Part of a small language model's weights: rotary positions.
MLP neurons of a small language model. Each row is named by its layer, matrix (gate and up: input weights) and neuron, and shows model dimensions 128-255. Each number is 128 + 32 x the weight over its row's rms, rounded and kept within 0 to 255. Numbers have three digits each. A neuron's up and down rows have the sign that makes its largest values positive.
A block is one neuron, or neurons of one layer that tend to fire together. After each block is what it responds to, as a language model described it from the Wikipedia text at the highest values.

L12.gate45:119125114143148141135162158116156066086119202115117110113056120158182101132109128112092162094150115139191146080144093149121112164172203108124132117103221133072139114108118151098085112122107174107157111139087123145105145104115188146075155084120168112103158109147151105185116132197057107106125146115136130049124141079080089105086105092114091137116160134146128144168135138150094093126067
L12.up45:147099129180152087138108129126092063147141084158083108130167155189143105114197086076143199070088070145097127138148112115135105117131146124163142161159159147097106132056140099130133129126148099083124139170145139107163121062160103157105192112130180115149090199182119143127170120104150121115156133070118134073133069107103099119076150147150160137099125067146136171139113130083079080146101
L12.gate126:079119117170164152112090153099136166088094125115112109104121114183109137145168153099143159099104163054150147164132151072109101117139094060118164173132147187124143110123149138095105088144140163148142093113148141108125112127107146185181124160178077220062094159090115155098137156110115105142150144180132122091105162064159150115105112133146127143125129131135128135088140078145094155166125
L12.up126:106157176054162109130152094085178184118090164165125063161096102162127124136135154143147129141180127155118095101154159142130050102098128051102152143114108155147121106185110138117143135147183149151129166108194120188119131143103094126076166140153112100101121152050143148110124144096091148150154144103101154088136173121187171135151072101143141167136086151161107093118128109133160091123152
L12.gate210:102167104079087057136161115047089123140090086088144116124123112133096127137136080116114101084116143137140165143145168151156084138185115087060099141151101140092136106123174104085116108115107176090144199151131121128131163114166083164112184164153120160168109051153126119112127152136124130106104093054109109179090192056127165143185178132125131073140184161139127140151157074119065068104135
L12.up210:057179183092124132106142133069114116085131126146088127185120114152152103137108192170132134128088141101189160121124150125128073107123130153096111162136100140170150092095109087124099172087134143132084173088156152146080141126166090119064159120145134064105175101125095117166118076114146111152102109149084131197122115143101163165134092100098091190087073144191080134154065116136131143187141
L12.gate258:175075070135134098102123084070089159150086158136100186136180140130174117130168172108149161145121164134137079137123184129165083123157102094137174130138152151102156116123126122134141118085138181137123182074102107122161222086069095064133092145055188141073130129151121082112144115099116168162094147140108091147143116145146130180124171099155106105074099103094115105107111060110147097094141
L12.up258:141067129184105186123092077096111143095086156086120178128118191117213154133072107071191122121159135164156136125112189146097185156160123152166090135110137130142145148196164118142131087148147098078102145117129124123142106151094124077110127196119210153113115136116092170102116098141112166111129079087064104135131137119122073173152150090105116127122165173125136089104169096090149139055104
L12.gate321:107106124136145153140152145146106138089154161146131157145111142129138119088133170147126168140092144140156133179109156120121147088159126168179083120017111115135079102181132154125145143091165108178180207159124145178124093087115190122155157184090129170097097169126084117117119174127122148147079124194072126091127129154182118092146117108100123105095118116158127159080109182114103156112149
L12.up321:151071122157083229156171089140085107102097131091188108085140138158122099097101131131122114128147088103122071129171125104094098110106132107141095109116165139070131155179161130129117171124080071168128111101104124155073118051115159066091131146077120150163104128154126068156075142156128168148112136139048115054192130147186057120168143144080115129158126138126095137143107082105166136146119
L12.gate400:172128107135134098150095111143080143131117128152155109137148119136134103163170164121130098105156164096135103122088119112125129119109154107105098108094158115144107107135079120136140120179085116091079170136066179095133106134115112120110118067164090124166126115130078156162115142128117190072133129160096109071085180124156117105117107114150146066145181148106117107119110099027209115153109
L12.up400:110148151097146151183136083115116213126139109151090133154095082119109101191096074100099079127119121196112103106056190159143142128184156071164125126168125118150136145147071103121135106087125108167196151126113143131182143090175183117154178184134120165121203168204157115148125139156197143105105112118094117119101129142096105131190055132159157137184131125132159129149104151127135207145093
L12.gate411:109108097108111139101121174116119070156110155101114089160131112067148140161156129167132144130143104156084124130067163123102153069115147140116167159105151157127142160082127121107142102069134089090167163144155065094169092164112161090171104126122118161141089157071127140198185071123124118128193127099103129123123075148144174148167103135167129121136112044148142111193129077108073129151110
L12.up411:159116128104119173099145135130121129204101136151174140148089179092178088144126144041131167113134130104117102147158111055070137099167119190162139108166166132127149121065103138109158080097156109125101171114127111128074058120112080125141134191077124143119088097153081137154128138127130110085120156181125157150117134125111138115104143075095139116112127088136095121141092200147137156183106
L12.gate444:069156142097157120097143112078145069088156104145140057159118101134136129078120159158105123120080117172135147142157066179134145115144111136114098186193141123142229139128123149108223161081135103088131131097138074137152149089154131105077107112165163105144130138117073143185168139156107166178088080148085161085139096110154147076197114143121106139144129228086160106191146084140114071137125
L12.up444:110074140196088120104152117085146154106142159186117139060095174116177137123112121116154161119143116180113149144086143148163118075156113153122104172139163169101126106149156130116094162076111113116122150089089156126138102150152105096149127104095153090126121120109118177146091136125139131098152142181134120070077124111161101098168154108146110056135087217126103096159106140156110029096126
Responds to: Perfect auxiliaries, word endings. The auxiliaries has, had and have before a participle such as been, and final pieces completing split words, like h-ave, ag-ain, oft-en.

L7.gate443:114116135120157100074089112149148167073148161152181091127118164154155178113158166099079095181100176152067103123137112129150151101109124126135126107130152108054138150157107129066104125099110066117107114099122128162173136150108153218104104126101106128125137154128144182090151153106141166103137071151099171154090138125063106165156115134147101136154091169150092119115148137116165165009079
L7.up443:141167109112090091094126106122088101090099101116107131159119124203186097115063114124102117081132121144136106072127143147134130129111145071184148162105078117084082129138127114155103216101125063098145106190098170105166199148148134135122164099110169092179137053077138124137087185098093181125158081156193147159167128111131136149117137130137134152169119124126138109148149092160088142149185
Responds to: Connective and/for. The words and and for linking noun phrases, often inside organization names or titles (Guild for Psychology, Development and Reform), also for opening form, force.

L12.gate34:131117137114151194104100140125111130104122127098080126134057141145167114166164086130151128144187038155088133205138144105110162132071134106149156069127120097093116131197122151105159185124079124092129104160150150125177102128116128142140136165146084096138134130096114110107126141171119147164119128134149134138082169091208165117151192149111152130056167125078148078136099144097119137057121
L12.up34:106037137113097119177184138135130096201106114139163121171145137108122103101029149154126148170164121121098108146094094095122113126154168163173130147095116123055131147138106115159144077085156117170100096057201112166154140116171106162123127135124113117127128144115074133167127089164076153095025068114132118174111064116119120164096178143165160154103166133130134154159079129117140115105102
L12.gate67:149159124138056094154162069145105131092144159195121110083121143176177127093152114151148172148196116157166129135090148143135159106141159071132126177186137133104096124162175138119117088152127110203103151187122139194171107155103166157068110076070056110130108167128110162121138091097085203156107159108111133162115112102155169172128098091145150153091136117109166140152197143102129140144140
L12.up67:135071116183103127129104136131114166128082113182167111106144137164138164104120095127083139106149171167102164136113122126152144194147129124102111107106117148098058129134133109100093131067172157144111099152121124169179124160082136029080090182105136090187134129152143096100118131125067152080119095117095124141104141147091104171157141155136169104183094144103170190139184101142108159141106
L12.gate90:182085131136117139186127105073142040080143155164105089156103072173164170113171134114134136145206163135131114158177103099124110163163137123114173108168075141110082151121189119133104118103116123147149132158112111155163156141045130125119186100076061166154135113095113017119151109121107144153144124121118123102141095088151123112115187128221113080124121153145115123102138134085182108114113
L12.up90:086136105046179110077100077086120105181111116131103120047148134146099164080131137122117135167167115121116092158132144077169147159124114134032127132072152116118099147134083106112082109132125189158123164141158122119157108118125111092142154151079136135149089148154194160118159192140142125128113101152165134139099128133144164124134179148176126173146111122162123167122127085126115100123108
L12.gate149:096129162109054137105062089144126129141081157157163139129122079180172116089124103201115130154143093096124110180144151123126123127107125100125153184121156147096049090110115151100160125133144097160107095185076146123123120172108143137120185070183092088163116069186174124065135127145028101119119109144078121114160155125097100110158101148136138143140142114112133128134152193108145174077122
L12.up149:075121135122072125090116102199122125096090127123118074142085156147088123115114083122126136151090149124120154182141097141115198138165154044133139121145119123124075073140145098123111113116135101149112176148105230140172132122115212133117149153128172126099132159142155097118192120161133139154097175176160116115096174155151093109127135168119109096120174120183130161122123154170123152135121
L12.gate252:138068126072139095125081100149054148099128096191169146095119107164050117153114125176149083081110121138136077138149109113116130141180146160042096135142157065132106146121115088115111074102131147116059137147102104101144123150132144192137135138135155152113150139134094163138145099208156128124141133135184089177101080116106168177180133184115166047105160068131145094130139172110135111140124
L12.up252:162146123122172088161116093138110215150109134128163128085075119137139107081121164085157161100152159166086084155146158180116106162114130154153178102120136138093151140069090149148158130060156119167123168140122138178156103142129150164134148169133144073184102163151108121138196132106126122190138157099151146134169127099118125153141123144086078144150096115064101121192175148102132158132111
L12.gate280:168122060151113123127155097087146072114150031110134119127132099175116076113149164107119076132093109118148132138136150154130153136146158091113102099156087081073144109127098149086115128077183156165105142144106148107103135140100133136134127073159094082102170140202110136171159080123182161139054171121123112115075093163137201116135072094113071038108080120158160149149168107115099127088110
L12.up280:132121120108097070162137158104173145126102077145128193171225092170137089130114139140104137106152166171094128080118137119152077169107102154142131149074109168051131162131169178102054134086144142177180114095130136111043118150132151167091094124141170125148087164196118112128156126124143171168168127171151137195109119151083106066139145133145149132125133127095109141171154129129133108128156
L12.gate330:158144140123122122145134136084090085090106125152155130125149140096115150161123079148059082140135141061150127108071117104140129096171119136111128175141139143145037111111135115087147172143143133143123169170130130151122152198195174100112126167111098110156127149119176117148112134152140113104149123154191122137137133081142109049189112109110141174140121108104178104085109113120180157124117
L12.up330:104147148142077071125119103141057119157144155148091119165119124189093101171150089146189111158141146131239111128134112060148171151097110046077130140128097099121157124098103155143124091204103152116195170192121187098129173139130090187161161154140124083167130174077154130148106115133088170139111171113097190123108158149162157166087131209105108141111121103081156108115130129113107120107142
L12.gate449:182110118078165080175115088102102155167110084125107178137134176100188101142141142087075124153124113171104110158065113103131124126161139139090087116117155105132120138129137107082149120141196141107149126139075134177138187140025165126098086065197083065155157127086153124153100098155150133100109213127139126132127169121157123138142160098167113146130187148123138179177139194044115151124120
L12.up449:119216120130079121106157136122118158114084162148132149105124099090089163124109113161077097216112103149144160095180138063093135126119126136086098031172138141173080144112088140171212127107137158142145142217127071062059087097109104120089150139149129090107105113140143169161137101199108155099112152160153119182142110124100100138132121092126189122124125219132087151122201137106124108126065
Responds to: Mid-word junction pieces. Fires on pieces that link parts of a word or name, such as "is" after d (dis-charged, dis-covered), hyphens in compound names (Wu-Tang), apostrophes, and opening quotes.

L6.gate109:119073058112138126168113143139158169166111118109125172058169135118130132074167125109078152146167093144128189165125118092085132091195145156134075131104183138067118117171150094127111134131139141058121132146143102106080101115104109102192119108128135161131096161155118122095132072119089157144123114107170150147104105063116125125159144063140113118129125095174115063096151091083189111162136
L6.up109:146153143127050068107102123125060160085144097172167176128116127132191067111100114114086105119116168150122161109138120136079100166146075141165182142220163111156182126092169091122116136168101125170124152124201124171068154104170080164118126130147104194092155144157110088091138190158070190154135160132145161119147170124107145115106113150153105119166095148156083086161167164160122099081126
L6.gate115:168123138097169137134151160153117189093104098172138150127159114182140113117119127081088097190192156118173120138095081139125152133074130126101125118126115191125116121103127125128079179116111221130103130156139088133110117158076155125117148105151148107127119093134103156085188131090083159202094110168122106128133097134126124106103149134208153123194159161090080141119175053102109142065176
L6.up115:109111116120138132193158115143149107081169093136100153109131122169078149095168154141120175084094100187119112084158142150090150112155081150126066154118110141129147115151087068087188151118167136155102122149146144103168148163118102135090100104138192101071112109135104080094178132095094097123154117072120102177121092213139135097138160150174097123147136115106074110117107161108079125163174
L6.gate151:139109113140120160160066120090132085170110086216135111084111136117127137072141082107135159124164153127164187168129079127086094135109054145099104090070164170113151187117122088170088160148149096165089170122144086108125130151138104115166154164105114141114155117131126131154122153145089169136112114158123131128153143134139166119104093123124155129104114171097128081151158133164142136171159
L6.up151:109113120138087117106110127083163130159108094143145095194181113155188103115178103121154100132149152089093085127153132162115120169171091127108073125131109139085171089123131121109131098109140127105062157136125177150135152175094096117142168122155107096087119089114132145141121123049124149141137114169093063160123138067094097117096153062191139153144129172139180098147151152119130133172176
L6.gate293:106154159100116125097119078105126151164136157211100176161156151135143106112074123161120197113164179150070109074153137142124118160142166134134129140136168163078117170089139157129109130121147106134138160150105095149144140123178153163135161121145078115077106103106170095154097111089143160156135086142133085170066125113153195157067116083160135159149105099156130087120164137147141125150118
L6.up293:115055073113188166149128147152136172117128129090086177072103158116132137141131188058108149108153142138168149091128137159094102093159140089105134116112154108085159126174161104123202089113209193131117106145157131186100137104168101093177114148136145168096120119161132136100161099081127126120193138123175137099069169170084159099104146127164128179122169172139155141080131137166146122117128
L6.gate311:087117108098143140096100055098144059073144157156112101150106096079106166152166111128079134130142104168134088104115152080174141126096102216104070170121090207100090122161147140104166121137102201145160105097135145113129117091183159127114069167118098130153131148138112096105125161075091157134082125103096148101192128092144121169139139135165112103109183084141106184125152135207161103159131
L6.up311:124071108124084094182147117137155154185118153121132149165141158080143127144094091124089180059173188121153114137160163140170175128205114143141175119127131153106121084155193138169103133130099139222130083125138153081123145159116127138088118100185124130143119140133116131133166166146120148164159079144137143133193153080127124114154147157163127127100140099114190138137134088094102088186170
L6.gate316:099087152139108092135142133112126104121132083124180196153104175091153109161161132123103142182162130094172165088140114118115094131129126132155099174115140114108143136119082195110180153060132133150067201144162125155188114086134179123053092072082103139197143139135140186153165107132149079076082166125134117148161147087132118102132121129171123126166192149138116102079127093122143126140092
L6.up316:100173112081123106102115093126132067178136089184089141155145093169139178154125122088104051081159100040109125052159128173122119132080088132111114106102157171099056132105203100126118102169148104157086141094097109157140178176174098183132090127092148134152065098152103121123132128112107180145144145195128089172112123131104148104125153114161087138179142130122130147098154132131106217185122
L6.gate426:172179112097192142085089167117140152117129150185179103106170041073159122140113097079141137101153129118127164131159119173126146131180076120119132130149145120155123164114098131159102118136112160176150168111121075130141104155153088122114153136204096130143146110149196106154133130176099168091148089176083075120173194116103145076201165140191080104056075114156168104143099087110139083139105
L6.up426:164126132041114095114156167155166112117169148169118135173114136192160136029088153079089154130102148156205147139093194106053105083230081141093059193134153150124114074175119110124092125128129096169133158100176083128151124149144144084148126158141158116082178155092089187112141135106165099132169096151126145154078116170107152191142102091159120120141143159110110157100120088139151153092151
L6.gate472:126125096153142090119107084097131178069099123144126168118147087129144080165144117147080131158095065128129150113152102179112110096129130148132091192106149193092109156157128094115069096109114175123168126084105216074121156096160176143115097077171118122136152118143078097126115145098105049128072099155096119158092138129151111133152099179183164153118185113121119182084191083152160115112166
L6.up472:086210143113161110116143141112100105111113105175159136133111090148136074098114123168052202118129137123103128142139190222140102153191124226081112172143073187131119137125113137125122082103160107142161160189131118164177051173152147139150090161100096129099102124143134119098115146061088120182157103143108171076097142096143144147144112084167078128137198170141109103127110056127141123140094
Responds to: Adverb-ending word pieces. Final pieces of adverbs and sentence adverbs, mostly -ly (commonly, previously) or ne-ver, alway-s, alread-y, plus standalone not and also after a verb.

L7.gate185:143148099153204124123123081125152113086109141125116134103162133112137094183121139144151106109162049117162189104114120093170115178151151084063164149112110096121114116128100164121114155108100114070148182121083096098090132117096144101153127112186061162141178105139080127109177159083110144108155145137155152062122094151160114178166119109183094124118112104149085159144121151095136099126140
L7.up185:146136116136107104140128153081137188105096145129133145206135131149188167122150107136153088143129108136191110111121057111092110172150127137075117198182155075081149133100143134142145113090102127082071106147112169127087115144132155162119074109131116145085193132119106136151139180122159100177120084112226109174188165148150128140068111119089155122143136121113128082139156151070129091118127
Responds to: Verb inflection endings. Final word pieces completing a finite main verb after its subject, such as -es in makes, -ed in adapted, -s in contains, gave.

L7.gate330:155077080177160142146126128099112169181109102157138132138175122154093173137130198199113138111114094076121074157099148111180192106170137116142165105123152143069089144105118145104134110083164137143153064110046125123147098162143147158125135093178051083162129077096161166138177103149060161058104136166140172093144077108171127196066130069145103167118091177133111162142173164114163151099124
L7.up330:140124132088143188147117170131141072137136134137161158081178072144124148113192168179079184158185154155149106163126126104123193155118150191138123158115119094178132149122105089100171082104121167126102136190182138187117178156069095143146172088104090136125133109153064094129120064146104137140139182135139144139085198144132127107160061161114130135114132079122110134161127153091073175153173
Responds to: Name-internal quotes and hyphens. Opening quotes, apostrophes and hyphens inside proper names, nicknames or translations (al-Sham, 'Gecko', Macabre's), plus mid-word pieces of foreign names.

L12.gate50:111143101066115187098141073102096087151104121141128123202105136157131109146115099124167134152075119110153133086114089100117078165132106084148134178082088122193107087147156119186127159071122135120135089180087085111144094112158153185103092112112141082181116120141156145036128148114151095091167081130156112119146123103135106182070125075152152120134118149128141158085127076098143161189158
L12.up50:168112141078183127157190100181123096128125118172195110132051148116134116097111128163114224130185134176097179109121104148140136139166128102126174136081124138171164180085143122129103138114028129176115100104150098162133144180171111194094120146052096132137189140116128127145152143154122141085126090165131108099150087146126076108121107151128164097167127145106132096126160120197089188107076
L12.gate128:152155112168075101113159104116141175100092119089097188133116089116097213100163098089151137194161164105099170101116122118249130124124159109137076079168166163108130058144126134115161139120156091119158136110106096164111112171153104127160049138124193118098098144101183122120166245148116097150129117150093195128126113106083161075133152126128150177150095129096052149140140174084106150105113
L12.up128:119118137107121114122134044149167130153052076148130110130123112095151143137117136123184118129189146152098101122152176127153124175135134095127092168132102136113194135098098142129044159157144071100152134109102128186126162137178133108196129115142163090132147091147143131128131088194159137109125163144122160053100118126124143136145143154109138123123073139135067118120150143222065135168117
L12.gate266:129114117130141178111120119129136138194157117150156091143141078135129162083128133144122144106160181129085089116093123165171113105105120053136188087130131110144099153159126181056164117148133172054095166090092112179142170132133152117124105107142135129096169128127121141124102148129143154152102083161119061131125062137108158085118155109132095126105155142133089086115091090112130156085088
L12.up266:134070108133128134187137098094158171131140114143089161094086088137157041122143107171169153155106112158125116107109082125135130138093126094130179138142072153146095122109127111221107117170126147094119059102138082112211136091092115155144148120158096144141121109040076104108093123149111130071150092142153114010135104184150164112184092125073198103089070167137159136083176144124149110138107
L12.gate287:135163119104130092123159106115150151102154111102191127166134048189145154066155175213087115116063142134126158081112085131119173100123114082125115116108112114156176107118163132133118090117145113128203120119134123166130130139119141147120146127161177161186115133108131126151108170125116108141102138144157154127137140112089118089121105124105137072067116134090107132113093124103103124108170
L12.up287:148122125145184171145135135142110138046100105150149153107097123154106154065157116088184090168134086167054187089112087125154171171186076159135097179106133124167136139124140141154165164119146034147089130193090117144135125154115117107138152110066095142130074129084111127077093085125106091117098153103139087141092110104133097158092076162188151140166115166155041135104088155222129141155132
L12.gate325:107088103122120170164170127134112135152165036104069098135111107144170119107124161062106155115057164123068119107157118156145133124124109150077123092131161110127134184143134096121139122101102102150186104107116166155106120112174087179158190163137125077166160117147132117127183112164136105114147193174163155097138096125093096113093149133227144068117117169096117136114180084116119133124103
L12.up325:134133189131089167168156194119112102139127108141148132098145055163116125103145095159142121121095122054112142121178105143187120147073071122082154137148102141165087133138145145113141183127106107131155148110140176120130118167130132200117165144087129137137073156125146144129163119164061116086161109142159071127109094111099123116036072111116177165151111169132117134130204145178120137141126
L12.gate333:073083124134126111163151143075062109135181114148145148128093049074178124122125129162103145128094168105066184058108152060132193137126172156129109107112097100201139098153154113124169124112098104126156082099117104103110078189101149111179169136147106108142113065175125129091131120122155165085182110174060113187115157102095085120126076096140094123172159158115125091104130119136141165130135
L12.up333:073117147107109165121172079104151126122115063144139160074111082150182148119140163095095124126111160106100136076103125083136158202129191168160132170123094176096078104127105040142047093107146117125144151192179097098112148088138164095169127119164162122158114164100142130177177107142112190121124083118205158083175133065104146148131133165140090158133129131129127124123106144129140169127154
L12.gate396:160128209094107116119097090119080119125123114115118148113105132112165137152109196148137073177150169132053082110122144094118170149131148107161095142149195181169132146158145124125205140118094129128106125123159120179169148168116118146149101142166116165087162120067108123138141066156145157166120112090148124100103150075199127119165159158097073147115119171078115093172134077093152114076134
L12.up396:147089167181087116095129080203110154171112179104079130177087112152133108189106096141165139120143246088122159104095108148109068093173094043120110165120122138116099165109142106176157098086114113098144104109123090106091127101147115145131129120079165080125151125147118161130088122162142098092116160142118106104109131127125146166109150136118072146147070116124154114139058047120194174093118
L12.gate447:045107053108157160144164147090102118114109139144137169070079119166098132123119112078084167086159136108098108140126139180152131208159093114130133179159199081109131127114138124092102214141138148120118117103104109149190096092107158107069104123203161142111087095168071146084087089187122127171134054146137108171183132131138130124136130129118089115082077165116096156112128154128137124138125
L12.up447:177132088149108140147142112116105077107126124107073102127124156111242127142130104141124120124102160149123148065121103126143133090148129123092134102156059099130064139136081122202155122091129121091189149137121125138101152149105175098178143135137131174076086111104116114115112107112146135123141157127245147153117157106141120126118097147106229078143112129114132156154142165070095137108150
Responds to: For and function words. Mostly the token " for", both as a preposition (unfit for, essential for) and as the start of force, form, fort; also that, after, mid-word pieces.